config.yaml
rope_base: 10000.0
optimizer: "muon_variant"
lr_mult_o: 3.0
beta1: 0.95
decay_shape: "linear"
final_lr_fraction: 0.1
MLP neurons of a small language model. Each row is named by its layer, matrix (gate and up: input weights) and neuron, and shows model dimensions 32-159. Each number is 500 + 50 x the weight over its row's rms, rounded and kept within 0 to 999. Numbers have three digits each. A neuron's up and down rows have the sign that makes its largest values positive.
After each neuron's rows, "fires after" lists the tokens most often just before its 100 highest values on Wikipedia text that the model never trained on.

L2.gate129:582471401544515447545472446444482511551492448491503454557520509497432552457514503458448535533461476522453540383513532588501578472456508551518548613555512650434465536463534533452558507543436494508442451493461494421569524542447441432512530551419561522497516507458492451484545437541419593590501509565473549586524596459556526486540450505507583518443514491583492479455460525463550501486494
L2.up129:437368529555435550484458545510512548468570501500512515468520452480480506485561503426530465471514407526499487571595422467496470487554435528568492484517569467562479559494530505473537426465449437531612429472592467546482507443477548544536465510566555500401525476676445436474440476433529546491581387582510494490453512535553483496493525466543406570481529487499437578491549436510433434532596
fires after: " K", " F", " Y", " I", " qu", " e"

L5.gate130:514529544559476475515503430507512462471497508545575456452448542488467449573485439440579440463462506562530482469519540424437505388477598481401476477530490550496449525527567502519508419585528547464436583569592441556450492524561519469506560423508492425462437560516586530537610487518495524525516525438524419480553625527420531521446532527501497527432468592589560570506478477574569572436498
L5.up130:457379503504468571470439453501479486450502533456490469501555460573481512539503588462573504534464451462502489483507466513547379418434589516426436534482467535501555566545538528474501537450343496494504532475553455383532466563558486486445475428572446541483581489526590503490480522509494457437537501508495481529490415460369517559586428499495455414488460579486467428458412519530445464542504
fires after: "\n", ",", " sub"

L5.gate18:586498515551503580441465470457500488520459545585499486524473588521452493469472456441505548544508550557478458565543597587449501473532508512464431491466519483485457559503546404517445498615584430438512499544507503516537531430522518440401380464505578475466567583607546523564566418549531561555464541427407562432474437468496543459472528495575490525511510510497479514504425587459440472561487
L5.up18:572468572512535517396582418505528399564442548451501528495527481515457462472466500564535502533546549470540608495496451561536495395442544524483524479511491483478530452484541564531441475495489593555463474592560462598421580479527517464554433354534468504468540465482461533499452439597483376512504602488529509534472528402606481456528458484487508459536490458485520527570499583461532519449500
fires after: " New", " P", " p", " N", "ot"

L2.gate109:594538513543518483507577503536462442553484573455426436478385490434530533488575497435494515521479389499530474539452582472522443463485435483476545506505540455515569546540526604407510503446482490486512522617600508489564370442529529520465495432536433544524502462527419509436514436461390529531484467505418480516458508502484522478463465487539526473410639454489578483466501552471526489497431
L2.up109:506491478619451568520452519488564466460492447437567562596439530517463499462447484480604392520466516551452503492469443430529519447473460476553545425498479567446485605545366478514562459574527501487445473501546559498554399556484537462469411485507557581561435588496494539476415509611488534536427511432433484409498596415534461547498434478552499407449452502552487511502488474474479516407438
fires after: "-", "/", " L", ",", "M", " un"

L2.gate361:566500525449522527475477462449461385484501574470500526536540493542466484533499534494592547411537505545576527585635460409522419545556553534461442501496430476494449454483504527448498458533473621521423489464550549520587462465432533400501499464484472465446536568553527493496554425423422426582481488513420499518492493357472465547539551548438513468604542509472433573545524460522542462567445
L2.up361:505535541495418462429396538468473554479516530479432459448435530583435514533435539402525545527548505543505447542515416517472458508609522586453467457585556573463486484496485538427433471493486491504472516494517523543509414435513520462472586563500544481425534578533547586426521549498506491451444399519560495486479406435506440444435405506488580429568380464554424536422480606523505434576471
fires after: " W", " Swed", " P", " D", " Fin", " Tra"

L2.gate46:517515521564509473473487436457503528593477542531559480600575522544524560544576463458523496534438627522534528396575478481480496535460467514532534523550540566544517531491557523512501513533585470526499438572542536560530376547412556492537471582479528538516404548473582565457542551461514473418577458514472535506476584524502592573449516444501526517479558515550594488513548445547484480460457
L2.up46:609402440420473568430536458481537551500480512484440562522478594459468461526553450520513580424533541458504504585471488519471467585511496491587534522593494499483486534448437549563560598506462485586485500533502464596501469517441445520469538422496503480484565447572459529461492538501440531513510475544490474529501478445534537468475579509474502463477451367495465465406438542533415437540578
fires after: " N", " Pl", " C", " O", " Y"

L5.gate93:503442473498539569458545504585573562527532514572527537546431579488493500459475504441490507487482555478463554594474464452554521515559410505498507451519460526441465502465476588402529524460497463500485542505516474428417539550483515564586583435588545474625502555481492376530468361526527341500452473588449515543430506468493576448502514482485488583480552529441494483480390491533536565478567
L5.up93:456420481484491438549501545502496510511450470463523448447513509511454487540525540495589532541466541575506388478446551515524472402401477552462537541502442459471449505507439557570604470568521427381607511486532522549508432438585495493485563419482445489536448552630558472562438467475468591584488566590534473535565432550568512559458479448468516512467402518512504461435531509595567477467499
fires after: "–", " University", "i", " De", "-", " J"

L2.gate421:444477547490502565589521405409533535515534550550474599516529439523442473523433493489516546484542495488402500494554524488509424474643566489522525521457520433451453551534548455462543494500447542468433496468535390535526435479491552521481510546532542530495586534354587574543420450552534491534453568447399505436530520466469449518576456512432447555453523464432528498545603542537481575398429
L2.up421:539477490534541595510454423420552550474453516451503537512504496561462532426489504517467625488449488487435429474498554433530380478516527418581495530557541467554487559372544470495617472562469489452485553525437477526528485546537460500526513493450581534481483561380485561504504526433508452553554478380514540463465463525486445527542482540512524573458423422546452451484482525468483507454485
fires after: " w", "f", " f", "w", " sp"

L5.gate67:444482508455554491463481484490520440439553531534473475485524496503445478533598469539492511487514538485533420483586567571562472445472529479491472434426517542428428626538526541492466486609552563536534481520512505593447611490558475520444438509560437555450505410525476530567477454542469566539498395440516496450496368502579501501609538520501526513435447473532446513485408571465566532495415
L5.up67:463473471512446475498506500450495525445471571430506452492540624561548492487473558505477511481438533487501450559561536444508505567600451557473456504600502526487492539501564517553569449597559518458402556584416508510441587463554597476407479490409481508546550418502443484394480520519575522479478375514470486466496455411549507528486563501474486583421505472552559547503504468544512538533456
fires after: " N", " M", "it", " P", "at", "ap"

L2.gate231:491580513481557545530547465482645500482480432560545466530519454531522418549421389505487524615473416502478563495573548458554472534571515475513490466406556525529517581456485500440537421558493379533410517456431546448627548480483549516520464500434475560446422483466500462554439446445558461517508490573569473544506468502472536498557555509530476487494492421458522481443453584426502450454494
L2.up231:494495556524536466495456413498580533450424516528584584565488530479449490576391485466501528597533560571470401499494500456589543492487460492496482517451474525524594522455492457376460497525478494490550397513425568450470549608448458417508513463451504509474419465516491605565520508467530514460554508450480502591490469544473585528489541576453487569526562551624476441505568523509506470482533
fires after: " ", " re", " A", " Be", " e", " b"